MLP neurons of a small language model. Each row is named by its layer, matrix (down: output weights) and neuron, and shows model dimensions 170-340. Each number is 500 + 50 x the weight over its row's rms, rounded and kept within 0 to 999. Numbers have three digits each. A neuron's up and down rows have the sign that makes its largest values positive.
A block is one neuron, or neurons of one layer that tend to fire together. Before each block is what it responds to, as a language model described it from the Wikipedia text at the highest values.

Responds to: Mainly at or from right before a university in biographies (studying at, graduated from, degree from), plus inner digits of years in tables and dates.
L4.down534:463473612471495502480476468522438623470485507472520526485460530572474521531462492503572422426531475507540488577502566521565628434524463450583521534475463633518521424473424463520447471483510521453585510475465465506446485558531457547509512428499526436611464355431499535498600614542590523447483504502559530581506419511447437507456475519643544551468586440551451580501541507512498495472486528494491458489545544471538411585427467386506464500419456596571460586460468472528538449528475469590463543548465521516629550417406
L4.down1268:514517374420471553460508437482494494480488501529464485567474493523527523434395504473477501609519464483521568526429496601395518437557591588496456444476477492474448531503592558549543549538504512551484534404434448471487424432494442526438569507507451594473467539438457560478516508518491534435518591447451520556446576402507553456565486518463513440555476424485508524530459499593501563483449505457571429447569655492530565502554501546504540457440538466391504488507529482472451541513624530418512401606498614517546623489471
L4.down1375:497536403491492487471459464453487531445479549424506497592530500484430487437377514536418503542560476501671492486560571539522502482497484442339528436545485450592578547430530398467550459438477505531517457493509487514589616418506433538451566464509482567435425441472581511490493482555452547439454449536446474509429420552507494496495511428457494493588495495541459536436556509505578436551259429527532402530510508460454419529448569494474412595505488542473504453525463536575486488500459540495536563493519540561523534464445
L4.down2738:450601446395488554476574527567539447448448471410494474420458559535524492546552518460562414432429456489568532517497460421572437452446559591469525457488486523453546505513442539591518470501554482511499522543466478538518556523492556548511520531524476544473425438441549419458480480482534586486463481502495538475567523502580536526471565487541425559473524501522416391505434522505429450558593497368451552474543454450543523525556498506544518514462480521510458454562500546647494501482516421447463641448535448407546465494516

Responds to: Fires on "degree", "MA" or "honors" after phrases like "received a bachelor's" in biographies, and weakly on scattered other tokens.
L3.down162:472560485528532480553500572589412472458567468518599526500531499508484467395494453510512487491485537522457444573554478507496467485600537540463605461542546482370444462489482411391493422507577444628384502505472471412624416455484420451455435599428516446567479554528502486519467534510485478430500426510555379481454453523501500532550521548605416540501444521574470528436543527554545499444501577601449518356473518492463418513500525499449458589569440532556487507503485486491457466512577447568558529506451578518540559582510
L3.down180:426605465563530476486498521495494484401567481481497599574499440450579483586516540505573508613528540486532507412447529516536519576502510435355460473543587475423450559573517427471548457470509436548474543524429456576522536421558450379515482426497521540523449576545461496459495393454548517454532522444490523436500575484437553447529555427536589481498410467422450442417442461424458543504598555552439535537494572406569507509531447555497554561528485544419514481489462487533479443501495439413606442517565529514508489480419
L3.down541:502528473564522496456497573505502505403529496398530509545514403536544529442442496513545542520585516521487445592563495533487499422608426458496430487551553497527546490444517510522504567495478397465505499539551607461525530529480491472517509542612448582557508528490518534523459480536552542523453457492465423493421511527471506475472525455464458528535598554452469550427410552486502504456518474491457511500526564560550509495539466525536605521472427596503504546456565526475508422538634541489582512451559544465489486508429
L3.down859:412451599402473467536522498468502497442451522562461495449494468531519486618556523574477506502466487404525601557510428600510483426484498517512573459483500512450446566596536456439515479480512439392553513514447456575504533431472526522539495489432504472404409512500528549604482457537468474561468509432452441448453501558557485472459621517525444521464405494556473535519440572496535517553508514462594423543454453493506383539509462544380540375558528597530405483520415525528564480536548406529468471575500414569553517488516
L3.down1079:511464563598469467515552525550583491442546558440538587533471472404524497557653484540591490500496545531510631456489471457428503478552567401511556603534515459514532531496428512468588560410531444516515522557520442521521467423488612496457414514580562590493563569626417533421459552444520435465522530520532568509541486546494591499447479535460423533505450489492554434560497542512611410430527557518541515561442465426493493583514505557514522553480519488444519445509570483519550496499457515545475531503524490562520477400481
L3.down1378:505520550591457489464485379501484446508519495508459482452399435476426486488514507503509545560525388501465587496505499481420520441491516422463535396603530455600532522473495477499539511517482443469463524568585525541473509425510525451477529463512431505446457400564644505434507525480492540478485456479465537505427457526525455579465533471431415553462523433437465475510497479472538488498544549480588481457490579463587479452475545476455369484495487439453476468435503590454551565525466438529514479345498371530554541439508
L3.down1558:544512492538503407551520470458506545482567480498408414563569482444501533525497508558487471538532490476548542519478469494539468537543388542568548456457493405458526440495496510446523336507488514410600424441584493486480480582483499587452446502491454676580615482504480536500396532548517436420506473582584513476480481541512577501535503463416511567569504534523503437491444443538438482555468535536520487424472495472428546483545529504523516449495503465525553546530533496539470481472500582487462494510474584484592505392476
L3.down2625:524480499534494572472503498387498561484501536421467490455522477478530483539500495489504474591553517543519576445471582477450488499505441552585475476577472545504513458593551468580465479461655518455504538473519480518453452448449543476541539464504538512493527455555547538498503478556521483471488489487492452592476537493441530458585529480480463490481477408556473395487423516576461563475567545501509461430551588478430481490589451461565404401508580619425545472578624559408542478602431450460484562548556533612549531516507

Responds to: Commas and "and" between items in a list of three or more, mostly before the last or a later item, e.g. "birds, and waterfowl", "editor and publisher".
L4.down317:511514539507523486490554512567546504430484516535534469548550482527457439587583443456571557477559529490510431483565489455429572468620472471483454484550581485562464495514497530536488451415440588601569571527453473483548475517526537495510353576602508517484605497590454450554615493373447434445534504480490476532532460539546487523575486460429549462416499512495469552493522495549426476451620516533488488531527528479477513507562490564399522589425461444452461481497505412616548451435526513517468598518415558439515497529513
L4.down508:540446566529521555558481458501514469521411540410569557610519470573468614401587442470541513437509594503546532558473507469474539435464498488550470464482590554540506534642520485521448569479428496520506472647501577520502458556580501516545466523483526519549518481533490502509537565500478592452414459546529591578522538495470466486474504492553498422506622508473510399424409481475486557443624543470550487514416517526537595467481423572572397522502540392490446490502542456394432436465448592599422454490427500523553433449483
L4.down1155:571397499542506401506488439529526571483471422490546532567458502570478503521538436477530478460490513537470497475524482448439506497483441527559506530529584474479552476518524491460441524489533511575365410414556511513427604509519590502516413521484577526496410555619455552514457590382463514566484423503519546539385595465404521437422499616510368510491538537470464500510507468504490523537343481572494528447416519472448543398498465502561436438371441463523474574491433525396396531507486505499508610455444494546464529443531
L4.down1300:514558485541580514517412475482416608514485491515521485474501558504472430562434601540490529463537454523531476546537459416524553498425492490437482464510583543511462527527437417538525582492569454447494480577497503553568466577498502506469598397592456487409571393651509499398460433490486514542520617492510535467441496522504498479544541541463525499565538519544501546548444547429440506461571494431611451500443460557483542484505460507500506536515407444453510444521510453459537587500484512441532470446496600488473533502498

Responds to: The final digit of a number, mostly four-digit years in biographical birth–death dates and citations, e.g. 189'2'–1981, born 196'3', (191'2'); also unit conversions like 14.'5' sq mi.
L4.down576:577500444575504521535396446552461530429401521496503500537472436535527528460448473580576547494581484466543455527466407468484449560553488400520550528483466460502576552492537596525481452550470403551469573487451405498486586481451474462497517558430529494504444589541440409461534420560524450559478473494471494424462519474460517504590531459524517566468552566570551558517526531489531503494368547456397596535491518531455387491477527430406512465462490537491514585524552561468488478497430416479516508504478508538467477517524
L4.down2015:537473467427588501485582514483538473519456516507518602531448402503511506561446493554524588544580583431524557452440592518592515488502446531544483523513546543500467513503442577434543573552472563514472522470553472471477484515520519519492407448551471458530494463461492412558445589578489521564534523409445560447485550451422521496493478586426527558474500518499512553509423476476494452346541520486435475483525534462505472449585565454548538517490470445554537507510470593558496555534530531543456515544592498473522545480447
L4.down2425:581529476510537522613535493394397476480378441483393457486571526474437511515510474467474467611473422518591518503464527581512586588478573426500442408524443514479429519512514534481423408548604498563452403455467486507490499547425429489496498427494442422523509432519542499583540495469452537388531497457538565467577374573560499527571424544495492458566516497566482528550516531458501532490317542541404510500486511403497583549463586562537544504528440399498368498477385484506407508482492505534461523555435538533515495439458
L4.down2572:521602526608502536560461530392514533484526545486458576521528397457560438577505409420486487525619477518457458474452589537530535520464519467521466530489476526462497554499551569473531512439510397394581520459536478509506526580572506610449486531506515512496585544463518433518609518498553573430510503396512492421545533520552463542635492497540569581476462462448506477473431519511503491516571618465482446446589449483480486518526537623490478583541469486451539434425480538506498562468448523457576481589506499358518537502414

Responds to: Words for what a person earned or completed in biographies, e.g. degree after bachelor's, earned, awarded, PhD, military (service); weaker on scattered tokens.
L5.down701:487386526488633577605546554521547496447539496507493538522578456521497506467507549470458525493443505472543497534495449503479591499488472510511425480473463415549519516428498464417501400499495493523429500493413470501469517447529536474510499496539505437478453463529386542435554560493495539580471495501550453530470621603507506515374487484434405546422492494490508489431496517416505483479536527524498463466517492514563509573498494530519535524551549522491484411494490524575465426529502431472582537433449435471458468546554
L5.down1014:506436580510499440523431418553484429547526524488551539550481556535446464517476483520455564482586588479516461523522525562497547567600450485516519479487484554532573553569448526516527428468524510486426558550479521517492419466537402449505514528555508480476562554492443536422411503439568476510582501528501514504467509497491559591565463409459475598397502462478532549455496463397480562525450492495479475427591467466466511490538480447428451419455450484417525469441556505401426458533506449496510510473384543543485547566511

Responds to: Commas and final word pieces that close an item in a list, especially the next-to-last item before "and", e.g. "181 households," "Korean War", "chemotherapy".
L5.down141:527587505544529448446573475457500567514483436523569487468480500443590567447516486477539503480489493491573488385534543427521484541387561432552446463519421466460475576400448476488442527474455542389499488434429409431548456585544483506525543581462453550450561554532455488510470457511464495480513561503505504548535530441528475592486502507430461397539478566542430553507600454415445465490487498532464539570444417498450489451505525496441533505565505593573445576576475526506476551538527543469567437505504428556541425542484
L5.down2035:404585466522565515456520521498435495500458413562549490448494528505475481390499498545507540439547603455463400451578555429489501574483510497424488462485488441479504572504570497439543471578526511484564494435526491471570478531466457518576604608500472522456559510536500512554511563496487435527511554523396456518593463465585539556547558491442556480462512544508481558493580505420442509478469411528498448562492429467408540453419415516534565475559485563547516492578537430600507462524478452525464580557572531542545483520495

Responds to: Last digits of measurements and decimals, often in parenthetical unit conversions (7'9'.2 m, 37'7' ft), plus relative pronouns that, which, who after a noun.
L3.down96:545438509489551457435615489417448566650462487467440506522532563509469422559488595454530540496553506509444535498582550516459477530462480534533441526460470490494556528552550426447485569479520546500429454519457437599506596549589497527567509486534460533418472423472508507520553579425532492550455594482391592553474611536558535547609468519473586513444466484547465480492526598466465461487607609478435457535543554523440544559416525413500546477521507455539517435613586525445495453467438456487542415621486443478541488498481
L3.down1018:496481453525449504469537465466430563557496449504529512528460503498492545592509474460471547521463484404526472493538485510438517539515506482523468414658486528569502485478374515464377559511447473517505464523545484513513469560475481557496509472534575526548556508484444450535498554535487465481530527509535463458499506517451556516575582476532535514534502520555437474496478524472448507609535498427492434410516520505559474516527548473457566500488614498472555549535578447489479558553449523504424516503475515504477533487565
L3.down1067:540500476467509493513498463547523496589535505437477529502550421513460514561554516463480557593518500535487441558432510449467468547449463562514570422469448507357496399462566529478408495446571569503479504510525442466420524546487464452501461629474502488384575447447462512510439547540547534432488395503496509560487510392516533414514465558637525444471567495446566548507537556443461400436440524523518398495487527512561558540583517522498525544488497528614423549350573504540603437463475461548469540368421560542568422448554
L3.down1821:476474506492454520501545496545436457558443526610465558567473592565500415462447551552511472521481415553457374530458516523462524466453514495595459519499531497585484513485579548457456500550399481496491448465511437424444428471503506453490562388564536495528458423588502536470464434474549586510450561426513451606522500430429458550425492562473465402425480453683475505574503451467581475505443476453591493537433415469483529531502531443456438485468501510539506510536500467420500483498547540580544475473508580494520482495538
L3.down1838:530468554421495463491478576538542451551407432502554598560526521416527558485534515513561443515542472498523414555535495478430430589553490522580515447514509588520480431589440447461454607410539528517427520448552484477494525527468394493515491529519489490486582440546472571524536582500485523547483576584525477626424490487585492490537474482501591514522578517438501450576455573496486581531511567510505562504504534485434501533383440595510507469524498497489491516519456446520543474477393553448570578477436494550457533573525
L3.down2456:417593394551372464497518631497498587505537492566537435493452467420502530537483459485513472529472476491482431472450574656500511455508495550502554495547524448550475473397519511440534504615539560431507510496589534461573524512434502485499530478523486426524559429515392441518508471534540455469445446563554475496384515456525446454448486462468491436458576549492497509447439438500405509480496593456509456539522439470498438543432498541515493543566527535486437606522501473484469540492516399490490518479569456505482595466559
L3.down2642:514489475524349489512542551453456497539618415458479441573433542495468441550530516451554469479497495537403474480468486524472554420454519539522578465522483552586431497519491482422479466470538421521513469478418547369497459451503510460507446546497541543556522429527434529528523573473535537535453550451570523538420496448489510480470454416537516472520570465523508555559486406477449504596425476454513515457563545541498477601440446476489475519513442603441489601455437538586475513530553416543471447592526484446506387392504
L3.down2713:469515455530430463467492484496556430453463460428540501672491468505547464440461626447485477449362492529546587525498444540556562430512546509468463550447455452430499505514535485471525495530498512467481509566485563447518586570584532466466538550576513525537446474541361556365490521548407495481498562510496528531520525508504398553452534478494524488510577536508518473521523565485584515523450526499498447519483461489501476466477506439438461507520541526484503573604517520512548560472509492532508465456485519530623426488509

Responds to: Commas and "and" that follow the second or later item in a list of parallel nouns, such as "clothes, footwear," or "Derbyshire, Worcestershire and".
L3.down445:540478516498462499540466463533450504501462501547404464443531483525550508468503424458532508589604582553421441398497487564486685558497540505544555420574490552548514524471502424516501483522545542498615496526530539470481492554505448501447430518566473523509535522492562551524517553473466441490417554376490541534480592528453633476451610485463531565571490481398473535468594571510429579489628489519409530481498548544541414580447460567516479442537510542519440489504502533538458472505543503552380410473546597467514558514509
L3.down668:460396518469538537563471478542508587463446481462459529553620527399477556493564476553496488547541590569486559446552466534501543507614596515508555449467480413514603382451513512517419529505549575528475505552542527504560496491576545501490492504479508515436602492508496440487533470505494546484463494484457535500469470517514476463488536360488576484563550555469405465424477493536434523494459465603430542516595501527481428554440497530490508481416556450495466442606529513479493572580476476530459541484506512484463519567549
L3.down837:506539556528522464486443524518507525423481474565500570533550546485567576426493482521526472492525502403444510485505454467519538473504554471476462546534542519415455468505485475506393470483516604529389539500545510543623483458474523436386470537529525479455460467425464549502497527546458595642533468448496497372412543536586501607580532475555511450563456551504481438560481481577490502497597497527459515584470443500546421439448585563476496425510462476519506541494497467541396498426469456557436593533421554485457468455524
L3.down1061:489518480511420474374531578466538413516445516511476485545476537544511472539509463510500527509572497431518399435483516567500500641517501382523491422479497550471454486361497491533592525588541603515604591490503478513536428496503453457539549493471411546474550521458560374458549457586486447469428525510479498480541497498509449584461551467478680510492530514474400471521452541504471432483578466407417496552490487405450449527434571510433514502593533533456487458457580502533442539479568481463431404554579512405511474572473
L3.down1359:462493477525404548346516616441436481511422477523525408582486506509457546477506490456522517539439556521507441446520494497474476595514500368547525428490493508432520549426444485520545561493580574457526491476486412502540431529480492448543467531496447505496521550513497433417442473543355417479557616501484369438421542505524480509495525505448496553509494533491526526468419519502495444510659458515504530600498454521496489500504613515449434417509487545443467498511538469536519466495602522543520420543489502523494500491497
L3.down1874:475497468513463533494430528551506515432607517511513566458599465521479495485530512371436509471442542511522463473487505533489514514506504511515498435586513409487502388468442534507467493479436567457479479555493567530490471479525480507579529460430495465545517440545442463491527421504532490635514518503467513539447432481460531499422500454461525505511531438464490478519536505560544586520786596568443437376451554439489480562450606511598515511418556447478451485512405636523437459583562524521472468433501514483525430496436
L3.down2206:473560482517415537452562539394538509506611477466534505501480549509556545547421497482459487494560508440475386387517557485485543613493512402531468490508533391471476496448515549443485548525489595504551490511466506536532477567511462538498485494575401552526505520487568501480436517453518343556529576506466510427500493493616464588543580437525641456555510447485480540572595490528501468511481504510385517602488583478395607560445546501508516477457615495460551539490605584593618447533505427503433463584544514466493459603529
L3.down2219:408503555461562524345453455578526535526543455501547523536323453451496573532458515492485578510537606417539580507505555525505538512520466447480519402531527442489481456482385492507438463473470571467489548507551453504536504549475487541460499431458433417507536590396549452532560527454435478445543506572501545444434483606536608553508461456540568560511542426499517459456536556491581492530577473637509490526458526467409442455510596535554508455461491453575509483442541515608453470541553480506456473494553538535472479498514

Responds to: Unit tokens and final digits in parenthetical metric/imperial conversions in infoboxes, like 44 ft (13 m) or 1.5 m (4 ft); weaker on year last digits and verbs after names.
L5.down1116:483451434588481537604545458600499481518548521541520459498446522458503509515398562548378626512526590485499522444529592549550506486591501476449482510475464516444523487562616488493472508496441502505519551532469504414458501541591471416605475491559483530538543450469458514495491581484463426576468406526489420450400556585442442524505524404467550548476548509451410611584529472480499511430548585592472410438553506500506565461470498508464509507444510504448518479610462574491531482486496483471489521484414502449495599502467
L5.down2067:529467516448496533429421595525453523452515519404505494599487509514467557548506495489513521593486568469499529433547580438452532595542528488536558508460538495441436511472574502459572360527448474466482521454466554546542495561456398490541575400465468509455567581536405461527535560462480583547479522565469491552530533507598495560506458500432504517504546438468441461475550491479453517405392415490646442512466442433482423551464500505424434401428464591474447524494432500496547443435512623499538440493520491581519489536507